config = dict(
    num_hidden_layers=24,
    hidden_size=160,
    num_attention_heads=2,
    num_key_value_heads=2,
    head_dim=64,
    intermediate_size=448,
    vocab_size=772,
    hidden_act='reglu',
    norm='layernorm',
    norm_place='pre',
    norm_eps=1e-05,
    positions='learned',
    qk_norm=False,
    attn_scale=0.125,
    bias='none',
    tie_word_embeddings=True,
    parallel_block=False,
    init='normal',
    init_std_qkv=0.0395,
    init_std_o=0.00571,
    init_std_up=0.0395,
    init_std_down=0.00571,
    optimizer='adamw',
    learning_rate=0.00257,
    beta1=0.95,
    beta2=0.99,
    weight_decay=0.066,
    lr_head=0.0118,
    warmup_steps=389,
    schedule='wsd',
    decay_fraction=1.0,
    decay_shape='pow',
    final_lr_fraction=0.0,
    batch_tokens=32768,
    max_seq_len=512,
    doc_mask=True,
    train_tokens=199700000,
    max_steps=6095,
    dataset='wikipedia_en',
)
MLP neurons of a small language model. Each row is named by its layer, matrix (gate and up: input weights) and neuron, and shows model dimensions 64-127. Each number is 200 + 20 x the weight over its row's rms, rounded and kept within 0 to 999. A neuron's up and down rows have the sign that makes its largest values positive.
Before each neuron's rows, "fires after" lists the tokens most often just before its 100 highest values on Wikipedia text that the model never trained on. A number after a token or word is its count.

fires after: "ed" 17, "y" 11, "am" 11, "le" 6, "an" 6, "im" 5
L18.gate428,195,223,233,206,189,186,178,222,198,212,195,198,183,236,205,192,202,197,195,184,227,182,220,211,206,219,172,187,182,147,180,194,194,200,159,182,250,196,195,208,197,234,176,204,187,243,196,199,198,204,196,187,187,233,229,215,241,216,201,205,176,181,202,236
L18.up428,218,176,205,178,229,208,176,202,170,234,186,166,193,215,179,212,188,174,204,187,212,216,178,193,196,225,180,208,213,202,181,217,215,185,228,194,204,184,175,195,203,216,163,212,156,198,238,209,195,188,189,190,204,201,198,190,184,215,208,211,184,188,174,180

fires after: "al" 27, "c" 16, "or" 10, "ial" 7, "oc" 7
L15.gate87,235,226,158,183,219,198,220,186,187,211,223,212,190,206,194,201,167,217,190,206,199,180,216,156,171,188,188,188,157,225,186,201,187,205,219,186,217,213,195,203,175,182,192,196,221,179,175,208,176,195,199,209,219,198,263,218,165,171,192,215,200,168,208,212
L15.up87,179,199,196,226,216,212,211,204,174,159,218,201,198,189,198,188,208,222,155,192,155,196,171,181,219,196,223,231,166,232,210,185,168,195,180,222,174,215,201,239,212,193,180,226,202,172,186,214,203,210,194,199,171,239,216,179,208,214,180,209,193,215,174,195

fires after: " at" 38, " f" 31, " F" 12
L19.gate288,181,220,176,202,216,209,221,174,236,210,200,209,210,201,156,205,231,183,210,186,215,171,220,163,194,183,193,210,216,166,181,215,182,242,203,177,252,208,200,195,192,220,218,215,213,220,212,191,196,216,205,200,188,199,218,205,205,209,199,184,228,165,195,178
L19.up288,193,215,178,175,189,226,217,189,191,178,201,202,209,193,171,220,195,181,227,187,195,204,197,205,215,156,232,187,230,206,160,186,236,222,195,209,199,204,206,229,192,176,196,232,217,211,195,205,206,182,195,192,192,181,177,195,186,183,224,215,189,221,168,201

fires after: " p" 29, " P" 11, "P" 8, "p" 5, "op" 4
L12.gate447,202,202,182,228,236,171,207,185,203,220,221,172,190,224,218,219,216,202,224,187,205,195,186,206,175,190,175,206,194,178,177,214,227,200,198,193,197,227,200,184,196,180,190,212,191,200,214,196,210,199,177,206,211,243,185,220,210,214,182,175,220,190,203,188
L12.up447,223,253,161,209,214,156,233,211,207,179,207,190,170,184,233,195,193,192,174,198,197,201,187,185,193,204,195,226,182,199,191,195,193,203,201,189,180,218,231,228,191,195,214,210,202,190,223,194,200,218,202,211,220,240,196,182,182,220,204,191,209,181,212,187

fires after: "o" 25, "et" 19, "u" 19, " g" 6, "all" 4, " b" 4
L14.gate132,189,179,143,206,190,160,213,175,228,206,240,229,201,210,223,176,182,197,193,232,212,195,202,213,228,204,208,203,232,209,223,198,193,216,194,194,207,155,221,183,203,233,217,232,187,194,161,163,208,210,200,201,192,226,199,167,212,212,221,211,214,206,242,182
L14.up132,212,218,180,227,207,228,202,191,203,185,196,238,202,199,200,204,221,190,180,213,194,210,203,219,170,208,215,166,225,191,170,180,220,196,188,180,193,205,234,178,203,222,218,235,145,187,147,201,182,191,175,222,192,212,213,163,231,206,218,204,194,214,233,196

fires after: " f" 35, "f" 24, " F" 8, " for" 7, " re" 4
L15.gate358,172,166,212,198,151,199,225,177,218,193,181,208,204,178,211,182,212,196,208,206,208,185,192,180,196,226,213,185,180,164,192,214,189,215,168,190,235,183,211,206,196,219,176,213,206,209,163,210,209,210,228,198,171,188,195,185,200,182,203,175,233,196,236,151
L15.up358,188,216,237,185,204,218,217,180,200,198,205,181,199,192,177,193,191,210,221,214,198,213,193,197,193,208,221,197,229,215,181,204,209,183,193,210,204,223,191,203,185,206,227,160,200,227,206,203,205,217,197,178,202,226,212,239,214,178,176,180,213,202,194,186

fires after: "y" 18, " a" 15, "i" 13, " A" 13, " n" 10, " e" 7
L16.gate181,202,144,189,161,197,173,234,190,223,167,191,214,228,207,206,187,193,170,227,238,203,176,193,172,221,212,178,204,200,181,161,221,209,198,160,217,216,142,193,187,209,244,176,201,229,241,190,182,216,207,208,221,182,215,199,189,234,227,185,210,200,154,201,205
L16.up181,202,211,237,183,214,203,209,188,208,188,207,227,209,201,191,201,194,189,195,221,187,211,223,191,216,200,193,210,201,190,180,192,165,178,162,189,181,175,170,196,208,214,159,209,198,208,197,216,168,222,222,191,202,215,206,244,182,205,200,203,188,182,185,190

fires after: " of" 15, " in" 14, " J" 8, " the" 8, "1" 6
L20.gate372,215,196,248,183,186,182,216,205,183,192,206,219,167,183,220,200,217,211,189,186,238,177,196,202,185,187,164,188,185,165,170,187,193,204,158,221,190,165,199,193,202,191,186,190,212,188,205,194,218,192,240,228,187,177,193,201,213,199,217,191,190,204,205,195
L20.up372,197,178,224,237,199,209,218,223,208,194,174,209,166,193,198,216,194,198,196,196,215,196,200,193,177,184,194,142,201,192,189,160,219,226,184,208,217,182,164,244,176,166,185,191,190,177,198,186,195,214,195,208,196,184,220,192,217,178,198,204,181,210,165,223

fires after: " the" 18, "c" 17, " a" 11, " The" 9, " A" 6, "he" 6
L19.gate437,189,185,198,220,224,177,208,150,179,200,201,221,233,204,224,208,224,186,166,215,182,159,204,136,192,191,196,228,204,192,164,187,163,193,204,170,191,187,208,205,191,207,200,181,201,252,202,193,198,182,210,202,202,215,190,181,187,205,161,189,194,171,197,188
L19.up437,203,188,219,192,221,173,211,167,189,160,183,234,224,222,217,182,209,187,174,228,187,200,239,154,195,221,223,207,210,189,191,202,156,202,196,190,183,180,196,209,206,192,203,212,216,218,241,181,239,209,178,184,241,177,196,166,239,201,206,236,211,186,169,194

fires after: "os" 13, "uc" 11, "s" 10, "x" 7, "in" 7, "n" 5
L21.gate414,203,235,183,187,204,204,224,220,182,201,219,243,213,195,211,154,212,191,221,203,219,194,208,206,210,198,187,199,198,177,211,186,219,185,198,172,184,194,234,203,233,218,166,185,203,210,204,192,201,174,178,227,142,203,199,220,229,187,208,257,210,208,186,199
L21.up414,204,232,177,170,225,194,186,182,201,195,205,169,220,218,173,217,164,202,217,190,207,157,194,203,216,207,189,203,204,197,165,208,219,193,185,214,188,205,209,188,191,200,224,179,239,192,240,202,220,241,165,244,201,224,187,172,201,199,161,225,199,196,186,251

fires after: " a" 44, "ec" 8, " A" 7, " the" 5
L19.gate209,242,200,199,195,216,213,195,143,203,189,202,234,208,229,182,192,204,170,231,201,198,199,189,163,229,211,175,205,181,201,196,219,180,200,198,198,199,173,185,252,213,210,185,173,215,241,207,214,215,193,182,191,207,252,219,186,207,218,177,188,218,159,205,196
L19.up209,226,210,219,181,210,198,206,162,186,185,218,217,196,217,184,226,196,203,205,226,180,185,218,169,199,246,189,209,202,209,187,215,167,203,198,212,196,190,206,230,207,207,184,184,192,209,214,201,177,206,190,204,190,215,225,192,192,253,208,189,198,173,227,217

fires after: " G" 34, " g" 10, "ib" 6
L13.gate332,178,190,164,186,209,215,213,145,222,202,207,244,209,200,212,163,198,185,222,233,192,185,219,194,236,194,196,191,231,205,191,180,196,222,207,177,223,193,211,206,175,191,184,213,196,206,180,203,204,177,208,215,213,193,183,218,214,219,233,224,204,208,193,157
L13.up332,184,201,159,195,223,217,201,170,204,197,204,211,202,198,186,187,205,179,191,239,185,199,238,190,236,216,194,167,201,212,215,209,216,190,193,193,188,197,245,216,203,173,189,197,213,195,182,204,202,208,206,200,211,208,186,223,216,236,219,196,211,209,196,170

fires after: " G" 43, " g" 24, " b" 12, "G" 7
L14.gate298,201,179,150,217,199,195,215,177,206,225,211,195,200,220,207,171,196,217,209,213,201,191,192,169,237,199,233,205,200,165,194,172,216,188,176,197,191,192,231,211,182,191,226,187,196,208,201,195,219,150,202,195,194,226,209,189,212,172,207,188,216,196,204,214
L14.up298,216,181,189,202,207,188,208,181,204,196,227,191,204,221,195,203,177,196,172,252,174,200,207,215,208,176,224,211,192,208,237,201,219,211,219,222,194,169,213,238,159,192,190,159,220,184,148,211,177,202,184,204,208,240,208,193,190,212,203,215,247,208,209,176

fires after: " o" 42, " r" 16, "r" 10, " th" 8, " pro" 5, " s" 5
L16.gate151,220,191,256,146,187,198,187,200,216,216,187,200,206,199,199,154,201,217,222,213,197,174,196,160,226,201,166,219,188,178,200,196,213,205,173,212,203,178,204,207,180,215,187,164,221,224,203,191,188,191,240,207,213,217,176,190,241,201,172,215,220,177,209,204
L16.up151,233,183,246,189,190,198,182,235,223,199,166,220,180,199,192,172,201,200,194,178,213,184,189,166,248,198,233,218,196,199,194,197,222,200,187,198,211,190,222,192,233,219,183,202,209,204,194,216,188,220,244,198,191,195,216,191,222,226,209,222,196,209,214,223

fires after: " ar" 19, " f" 16, "r" 8, " B" 8, " F" 7, "f" 6
L14.gate83,199,174,195,216,174,174,203,176,226,193,187,219,204,212,232,200,198,180,189,207,219,169,198,188,189,187,198,222,181,203,136,158,223,216,216,228,221,155,192,181,164,200,209,221,208,185,205,181,201,203,208,210,214,239,183,196,186,211,169,197,209,191,227,165
L14.up83,199,213,200,210,167,227,191,177,196,230,215,192,200,196,156,189,185,226,207,199,183,232,203,221,209,186,186,212,228,211,226,213,213,197,193,199,204,209,220,199,197,155,193,177,220,207,212,192,230,219,201,206,181,219,192,231,196,176,182,206,248,186,196,200

fires after: "l" 19, " r" 12, " re" 11, " d" 10, "f" 9, "r" 9
L14.gate346,156,202,242,196,203,233,240,177,221,211,190,171,201,205,204,197,215,193,213,210,235,182,195,227,226,211,211,191,204,230,225,208,212,211,189,173,229,189,229,205,199,216,166,197,160,195,197,190,202,204,235,178,207,198,175,178,206,183,225,193,207,210,193,169
L14.up346,207,189,204,200,188,190,162,188,156,204,201,185,191,195,190,211,199,238,153,185,221,172,158,196,187,216,203,172,225,211,193,190,163,204,239,210,187,224,208,184,224,200,174,160,194,172,213,192,184,205,228,176,209,204,214,188,198,207,210,210,227,192,197,194

fires after: " P" 49, " p" 15, "p" 7, "h" 6, "ubl" 5, "re" 4
L13.gate81,219,217,153,223,226,205,217,201,206,170,198,185,178,208,224,184,172,195,199,193,212,186,199,200,235,202,175,189,170,202,188,220,209,205,206,195,218,201,192,191,205,183,211,199,209,207,184,188,171,178,176,225,257,234,222,220,202,231,210,179,179,170,214,217
L13.up81,207,225,168,196,208,186,234,199,193,196,171,180,161,163,235,164,215,186,245,193,208,169,171,176,205,182,182,187,176,177,206,187,186,202,231,181,188,191,229,202,180,202,218,228,216,233,188,190,214,177,214,196,229,213,194,199,205,186,208,212,199,183,180,178

fires after: " N" 26, "ud" 8, "N" 7, "os" 7, " S" 6
L15.gate249,203,194,215,198,166,170,203,189,216,184,165,207,187,191,205,171,186,191,197,215,224,198,222,207,212,171,199,191,166,195,215,196,197,203,207,206,235,197,174,168,186,190,140,187,229,192,182,189,209,169,206,234,201,212,193,171,178,201,210,222,184,168,212,215
L15.up249,199,237,219,209,157,202,248,193,196,201,175,179,195,190,199,176,182,175,195,202,222,186,239,195,232,177,228,193,174,206,199,196,208,203,218,246,234,200,174,204,169,200,179,198,245,207,159,207,196,188,226,212,209,180,180,145,174,172,180,205,198,189,204,235

fires after: " r" 43, " R" 18, " d" 7, "ock" 4, "ud" 4
L13.gate230,184,222,193,209,201,212,209,190,195,186,195,198,173,226,167,208,189,192,188,187,254,205,192,170,225,226,179,164,172,197,220,155,224,206,166,175,220,174,199,214,203,202,159,178,222,207,194,208,211,184,241,212,184,206,199,179,226,190,236,198,177,187,224,206
L13.up230,201,228,184,231,214,187,225,209,177,212,202,197,205,233,211,194,214,207,173,170,244,198,169,186,225,228,232,190,187,195,229,191,229,202,190,188,209,175,204,226,216,197,185,164,206,196,217,195,226,183,246,193,189,187,220,169,204,211,233,194,195,215,183,184

fires after: " the" 56, " in" 9, " b" 4, "," 4, " a" 4
L20.gate108,209,159,213,231,186,180,237,186,198,216,202,216,196,166,258,182,213,166,175,184,201,229,169,212,193,208,182,216,222,184,197,205,181,244,208,219,181,162,221,198,167,201,197,146,184,212,168,208,209,199,216,204,186,193,228,191,210,179,200,197,219,230,195,199
L20.up108,226,181,215,202,210,198,202,223,162,189,199,190,202,216,181,201,199,178,213,175,232,198,226,174,202,226,203,199,184,191,176,199,185,255,163,208,210,201,166,211,216,179,174,201,215,234,203,223,197,181,213,181,231,172,234,207,208,183,182,179,185,250,169,198

fires after: " g" 17, " a" 16, " the" 14, "|" 8, " s" 7, "ra" 5
L17.gate51,209,152,245,206,174,225,192,205,213,183,171,229,172,212,186,197,195,205,231,211,165,229,173,200,228,185,183,189,213,214,171,213,196,208,164,217,213,169,153,183,194,214,214,188,247,189,189,223,185,188,245,232,211,232,210,208,226,207,209,191,184,189,184,190
L17.up51,199,170,191,193,207,217,198,181,183,231,181,214,151,189,230,192,223,206,192,199,193,190,228,203,238,182,217,221,200,161,190,205,220,183,194,205,238,196,185,208,236,207,217,186,213,186,195,199,181,175,210,221,194,220,235,194,246,187,234,186,189,178,217,186

fires after: " the" 24, " a" 16, "," 9, " (" 7, " is" 5, "y" 4
L14.gate79,237,153,207,215,144,196,211,204,217,192,168,206,166,187,216,212,207,204,224,208,167,182,214,189,184,182,177,207,239,151,181,208,204,188,215,197,225,203,165,219,201,203,204,222,219,193,167,189,198,227,234,195,205,198,205,210,212,184,163,196,195,185,212,186
L14.up79,198,192,212,187,185,239,171,194,157,198,200,212,182,198,171,163,195,225,202,205,199,191,196,226,234,169,203,193,219,197,227,165,165,195,233,207,201,192,195,250,215,206,205,214,203,176,184,191,173,204,201,177,224,208,208,208,202,188,257,226,176,209,164,201

fires after: " g" 26, "." 24, " b" 18, " th" 7, " s" 5
L21.gate31,188,181,130,196,181,201,183,209,190,221,157,227,233,196,212,187,196,222,237,199,184,205,173,222,228,234,221,208,197,216,198,176,194,225,190,209,204,190,208,203,183,207,173,189,220,174,170,187,208,210,198,204,189,174,233,198,233,196,213,215,219,183,189,213
L21.up31,205,188,190,167,201,239,196,194,195,165,172,212,204,207,195,203,183,226,194,215,188,203,195,224,275,214,196,195,204,175,174,205,183,221,208,191,224,207,211,219,195,210,195,192,198,179,239,205,183,197,174,205,216,238,246,182,193,189,216,215,183,182,197,178

fires after: " un" 24, " f" 19, " at" 18, " ex" 9, "s" 5
L17.gate444,225,199,194,213,212,205,214,174,211,207,223,193,181,188,218,158,226,188,228,213,222,203,255,217,212,211,191,217,198,190,187,187,187,207,194,179,217,205,197,219,216,223,174,171,204,212,216,202,219,220,197,197,206,202,234,204,238,194,187,162,223,197,201,190
L17.up444,195,226,179,169,196,200,198,216,224,178,188,180,223,215,141,173,197,207,227,219,238,195,186,197,209,189,215,188,222,197,181,205,180,227,157,209,229,231,198,223,222,182,207,208,180,209,218,188,211,207,208,217,218,219,182,211,182,216,225,215,187,186,219,204

fires after: " m" 16, "le" 11, " b" 11, "b" 7, "ch" 6, " g" 5
L3.gate105,224,185,183,186,183,190,187,164,207,203,217,215,192,206,228,191,163,197,230,224,200,178,237,206,225,201,197,202,162,177,226,195,250,185,200,172,224,173,236,174,189,196,185,191,197,221,182,173,202,203,202,209,211,204,210,215,234,199,162,165,165,156,241,194
L3.up105,201,232,199,174,211,225,164,157,165,202,230,186,195,192,198,217,185,190,182,247,201,202,207,218,213,231,203,178,194,152,207,198,175,166,176,234,196,140,205,228,196,207,187,164,202,235,183,196,211,215,213,186,230,186,240,215,206,206,214,204,212,201,236,179

fires after: "ot" 20, "|---" 15, " f" 14, "|---|---|---|---" 13, "|---|---" 10, " ex" 5
L17.gate244,231,186,202,204,199,218,214,191,191,204,176,187,224,161,219,157,211,211,215,212,228,182,238,207,225,204,191,189,178,200,220,197,209,216,205,193,228,198,214,191,210,236,163,203,228,228,217,177,178,211,233,230,195,194,218,174,179,189,216,192,225,209,246,171
L17.up244,213,240,197,200,261,194,204,210,194,174,190,172,213,205,243,208,188,195,219,235,200,160,203,215,199,201,210,204,208,163,174,186,207,209,245,187,199,224,211,231,211,154,188,203,190,194,227,198,206,206,207,210,199,218,210,183,211,185,200,187,146,188,231,222

fires after: "en" 14, " N" 11, " B" 9, "ed" 6, " K" 5, " M" 5
L11.gate148,166,237,185,202,194,215,266,184,233,175,202,202,182,217,233,200,199,222,214,208,207,198,191,232,238,177,159,204,177,203,159,193,214,212,215,202,198,172,187,169,181,215,178,179,213,201,175,199,185,196,219,200,211,188,176,197,209,182,212,193,185,221,181,213
L11.up148,200,187,202,188,188,185,202,204,208,191,205,222,214,183,232,178,224,215,194,191,209,178,192,191,173,187,211,205,232,199,199,161,227,192,186,228,176,183,172,199,212,197,206,233,193,177,186,202,210,194,174,216,194,163,174,192,195,203,216,190,175,218,211,237

fires after: " s" 27, " d" 15, " S" 13, "if" 9, "l" 7, "ivers" 5
L5.gate380,190,190,191,177,198,179,195,223,227,203,209,208,178,194,211,193,182,211,229,175,205,177,233,194,224,185,198,190,174,189,187,198,205,186,171,192,236,192,194,217,221,207,195,209,237,230,194,198,159,208,208,192,226,200,196,213,227,207,185,221,184,207,212,171
L5.up380,197,214,238,201,185,200,204,197,177,166,173,211,232,150,226,198,233,153,198,213,185,205,193,198,210,221,214,206,222,200,204,211,201,206,210,200,192,226,216,180,190,201,194,224,196,202,154,196,201,194,245,166,189,212,183,183,192,191,190,187,145,181,221,189

fires after: "y" 26, "o" 15, " g" 10, " s" 7, " t" 6, " sc" 6
L17.gate403,193,188,150,191,191,214,199,171,208,215,203,235,183,235,172,171,180,239,180,180,190,195,199,181,240,218,227,224,183,200,187,206,189,210,185,179,223,176,195,191,227,215,190,208,172,190,154,211,219,176,192,218,184,208,218,175,235,212,213,214,208,167,203,179
L17.up403,188,208,180,191,193,189,174,210,188,212,182,222,200,181,224,206,184,213,215,188,192,218,261,193,210,216,206,158,203,201,193,178,216,187,179,217,195,212,207,219,211,224,187,203,180,181,206,189,193,174,196,213,200,234,237,217,203,178,217,212,228,194,195,180

fires after: " p" 30, " P" 27, "p" 14, "j" 7, "ri" 6
L13.gate420,240,228,160,174,190,176,179,217,177,189,198,209,214,197,210,194,191,206,209,189,211,178,219,201,177,189,159,187,210,198,183,200,175,186,190,209,218,190,220,224,162,214,190,197,207,189,167,198,188,174,199,214,197,207,189,192,187,220,212,226,175,186,246,190
L13.up420,230,215,169,178,162,166,210,209,182,224,208,217,196,181,240,199,210,221,211,199,186,192,175,202,207,200,180,217,174,182,181,189,182,176,204,219,194,199,219,223,187,194,222,188,242,191,158,206,197,200,210,236,214,243,193,215,183,158,204,199,204,195,198,163

fires after: " f" 30, "f" 20, " re" 19, " F" 4, " r" 4, " d" 4
L14.gate317,183,178,214,193,187,197,189,211,214,202,192,266,219,207,169,182,217,180,193,244,225,185,197,213,231,205,222,192,190,187,208,149,195,189,171,176,211,204,172,219,202,238,177,193,182,202,216,194,214,213,261,175,221,181,172,203,214,191,222,200,185,202,215,173
L14.up317,192,216,205,230,193,206,192,200,212,226,193,263,186,184,187,215,193,222,190,189,209,195,169,212,212,218,236,218,220,207,217,157,201,185,192,213,190,232,199,237,218,191,163,200,175,185,223,210,193,189,196,229,225,159,229,200,190,174,195,202,229,185,177,198

fires after: "\n" 13, "f" 9, "os" 9, "s" 9, "ag" 9, "at" 6
L21.gate274,214,222,168,220,251,216,232,202,206,199,206,205,191,234,230,172,188,220,222,195,196,186,204,158,224,197,184,197,208,185,220,194,194,219,208,208,232,187,222,199,197,195,170,170,215,240,198,182,199,176,195,198,188,202,178,203,191,201,180,226,230,190,209,158
L21.up274,174,221,152,196,198,184,215,222,170,218,166,161,193,200,190,194,187,193,201,198,203,202,217,162,183,198,149,164,216,205,200,187,226,218,197,195,170,216,217,241,227,170,211,210,174,184,224,183,230,204,185,192,164,207,200,173,224,218,190,193,167,229,231,219

fires after: "b" 30, " f" 17, " s" 15, " b" 14, " r" 10, " be" 4
L13.gate57,202,213,190,225,189,224,221,195,197,206,209,222,205,232,223,200,205,193,216,196,182,197,180,222,234,190,216,202,232,205,219,153,196,185,240,201,205,209,229,197,241,236,186,188,183,197,167,190,196,194,259,189,198,199,209,196,210,164,209,195,196,192,223,182
L13.up57,193,238,199,221,184,239,176,218,190,221,207,223,199,193,221,199,199,191,231,193,172,216,169,215,224,206,223,201,215,217,227,198,182,198,202,171,199,227,238,198,203,211,175,168,185,209,209,179,214,183,221,191,194,188,187,203,230,181,214,179,179,216,228,188

fires after: " S" 23, " W" 16, " H" 8, " s" 7, " w" 7
L4.gate280,209,195,191,186,203,185,195,198,217,213,191,216,179,224,199,214,220,201,222,177,197,197,235,207,233,210,178,163,203,174,186,217,240,215,174,225,213,169,200,214,200,193,182,211,212,239,186,207,178,177,191,205,217,208,226,231,210,199,214,226,216,195,212,190
L4.up280,156,201,212,200,205,192,207,181,158,207,189,209,210,210,210,221,204,172,196,226,165,179,236,205,197,230,194,223,213,200,200,175,195,193,192,165,218,198,204,175,194,190,210,198,190,195,161,211,216,244,198,189,170,187,177,192,213,218,206,198,198,197,213,173

fires after: " wh" 21, "ount" 10, "ar" 6, "en" 6, "er" 4, "f" 4
L5.gate376,209,201,180,203,238,183,219,201,214,200,179,230,223,236,196,224,205,159,205,216,191,181,185,172,215,207,193,186,195,209,187,203,241,221,177,180,200,194,211,200,224,194,154,175,236,198,182,189,204,216,226,180,186,182,206,184,185,216,165,191,159,176,192,167
L5.up376,188,168,192,187,219,180,199,200,230,196,186,249,243,240,197,216,209,181,210,228,188,155,161,184,219,202,214,169,201,202,197,223,217,237,185,200,183,193,188,193,207,181,164,196,225,190,201,224,197,192,233,200,188,210,197,161,193,186,209,185,180,206,196,218

fires after: " p" 50, "ac" 7, "ec" 6, " m" 5, " P" 5, " c" 4
L12.gate151,232,218,173,220,193,202,204,191,197,209,193,205,196,241,221,183,208,194,243,207,232,187,212,254,240,195,175,210,179,201,157,206,213,203,219,185,213,187,177,191,174,203,221,184,217,199,199,188,195,215,180,214,213,201,196,182,220,201,213,212,196,167,201,221
L12.up151,234,219,156,208,202,191,175,183,188,200,227,199,193,212,227,183,202,218,213,224,239,202,187,226,210,214,217,235,181,217,189,204,196,181,207,186,169,212,231,231,199,204,212,197,213,190,184,206,187,189,178,189,207,217,208,187,191,173,204,195,233,180,210,179

fires after: " G" 33, " g" 26, "ang" 9, "ar" 5, " M" 4
L15.gate88,167,190,189,213,153,179,225,163,213,216,215,196,216,169,217,183,194,199,246,225,196,179,169,194,195,190,191,214,212,184,165,180,219,215,183,187,206,166,191,183,164,209,227,168,226,235,200,204,178,197,224,225,211,176,209,162,221,234,219,180,186,197,208,188
L15.up88,186,181,202,200,173,203,195,184,203,209,194,180,220,212,169,215,219,183,190,217,197,226,210,192,194,211,202,200,210,186,203,184,226,206,227,216,187,187,177,206,175,208,207,197,233,181,177,225,225,233,166,210,204,220,222,200,202,203,225,223,194,175,179,206

fires after: "ed" 22, " w" 14, "le" 13, "f" 4, "es" 4, "n" 4
L19.gate307,203,193,222,186,183,205,194,209,235,208,173,210,178,214,191,203,153,160,199,238,208,203,216,174,221,204,185,167,179,182,207,174,170,220,196,172,232,179,188,220,207,224,197,192,216,208,171,191,225,202,203,180,176,247,209,235,227,203,212,231,198,205,204,194
L19.up307,234,179,204,221,171,199,165,212,199,182,194,203,231,209,234,219,241,186,198,216,173,210,208,198,223,179,186,215,222,196,171,215,202,206,189,213,202,168,208,194,194,207,208,220,197,204,236,225,205,208,217,182,173,210,210,185,170,199,213,248,200,201,208,195

fires after: " R" 55, " r" 16, " D" 8, "r" 5, " d" 5
L16.gate276,182,212,232,223,186,226,222,190,200,220,209,204,177,227,197,196,176,232,213,257,214,187,189,179,231,194,176,194,195,189,204,218,225,225,227,221,236,176,197,159,182,207,197,162,232,206,195,209,214,199,218,183,182,217,205,181,211,209,224,212,228,189,200,207
L16.up276,220,193,221,195,223,198,232,212,189,166,162,219,168,205,236,207,186,210,200,181,213,215,203,184,194,189,201,219,171,144,241,213,203,216,196,206,229,184,204,209,207,180,187,195,187,226,194,206,195,236,244,195,188,189,224,190,205,188,194,204,179,187,214,196

fires after: "n" 32, " T" 15, " d" 8, " to" 6, "t" 4, "urn" 4
L3.gate72,197,207,208,212,209,155,209,192,231,210,233,213,202,203,191,151,201,188,207,200,218,179,196,181,218,219,201,175,190,200,220,175,190,209,179,180,217,214,230,165,196,208,192,192,210,204,192,213,185,215,224,204,168,229,165,192,195,212,154,218,192,229,213,134
L3.up72,200,183,207,221,198,174,218,202,198,228,216,224,193,183,199,175,228,211,192,180,227,194,146,208,180,200,193,223,183,217,225,205,178,160,193,184,202,198,215,179,200,192,186,185,225,211,213,212,171,197,223,201,170,190,161,215,202,213,201,207,176,211,209,165

fires after: " N" 24, " M" 22, "Q" 11, " n" 10, " m" 7, "N" 6
L17.gate26,181,205,201,179,177,185,235,177,203,173,194,217,214,187,249,203,193,188,212,229,214,211,199,183,211,181,204,212,198,213,215,219,210,207,208,226,227,214,163,193,212,206,222,206,206,187,203,193,175,183,200,167,205,199,207,174,185,178,195,198,197,172,215,202
L17.up26,210,201,231,164,209,205,214,199,216,181,191,181,179,228,242,159,226,210,198,234,193,209,215,228,190,198,192,232,198,196,166,171,175,215,217,219,222,202,163,204,177,199,209,199,205,216,195,221,164,212,241,175,229,182,195,193,163,181,182,212,210,180,181,240

fires after: " t" 22, "u" 15, " ch" 9, "ch" 7, " T" 6, "t" 5
L7.gate16,183,223,177,201,226,178,217,212,224,223,211,226,190,211,223,200,189,206,232,198,213,156,178,187,208,210,182,197,216,188,213,209,192,205,201,180,217,123,198,200,184,207,203,182,191,207,162,181,212,234,244,254,187,207,237,228,197,200,169,212,209,203,203,171
L7.up16,191,208,187,232,219,166,217,202,193,242,200,246,185,203,250,192,214,204,217,156,211,201,227,162,188,190,155,196,233,220,212,174,163,189,214,186,197,191,173,179,224,183,185,210,197,188,193,208,189,199,195,230,181,203,220,225,191,214,209,183,156,192,169,163

fires after: " N" 20, " d" 17, " R" 13, "ep" 9, "N" 6, "l" 4
L13.gate26,204,221,195,226,196,207,236,194,214,218,198,189,206,215,227,177,197,213,209,169,241,188,183,182,233,203,180,185,199,203,192,234,198,238,210,226,225,183,205,196,184,189,185,204,202,190,174,186,178,185,242,205,205,186,209,180,211,183,168,208,216,182,229,185
L13.up26,200,210,197,205,233,211,232,201,197,214,174,210,234,179,230,161,219,225,172,185,221,217,199,202,243,252,211,180,231,217,205,195,213,203,218,208,212,179,191,204,212,199,220,187,180,200,184,200,201,197,235,189,211,166,190,170,228,140,191,179,229,217,228,177

fires after: " N" 33, " M" 14, " H" 9, "N" 8, " Ch" 7, " J" 7
L13.gate212,159,212,227,183,198,195,234,213,184,194,176,228,201,216,203,157,185,197,186,230,246,184,195,216,244,206,190,199,203,192,206,215,198,193,223,198,215,162,166,182,162,221,188,209,205,222,173,186,222,175,235,227,209,183,181,185,234,183,209,200,210,212,196,201
L13.up212,215,188,213,184,198,177,210,232,182,178,196,206,194,184,255,174,215,180,192,210,215,203,216,217,240,178,223,228,192,192,202,194,182,196,204,196,208,168,136,234,199,180,216,191,206,211,184,225,201,189,244,201,185,185,197,189,158,169,191,191,225,209,216,210

fires after: "r" 25, " D" 10, "e" 9, " E" 9, " De" 5
L21.gate28,170,172,219,193,164,223,233,196,191,230,179,202,211,213,213,164,198,176,231,195,172,220,179,168,223,199,194,202,187,222,206,195,214,203,237,198,195,174,181,194,192,199,185,220,188,225,218,228,179,228,222,167,189,243,184,178,228,205,188,229,226,174,186,163
L21.up28,200,206,245,193,201,195,206,169,185,187,185,240,187,209,180,210,167,194,209,185,209,198,190,192,195,208,198,190,139,171,224,189,220,197,196,166,224,178,184,223,203,216,204,191,224,212,235,204,191,223,218,186,203,219,198,155,186,209,175,199,168,191,193,210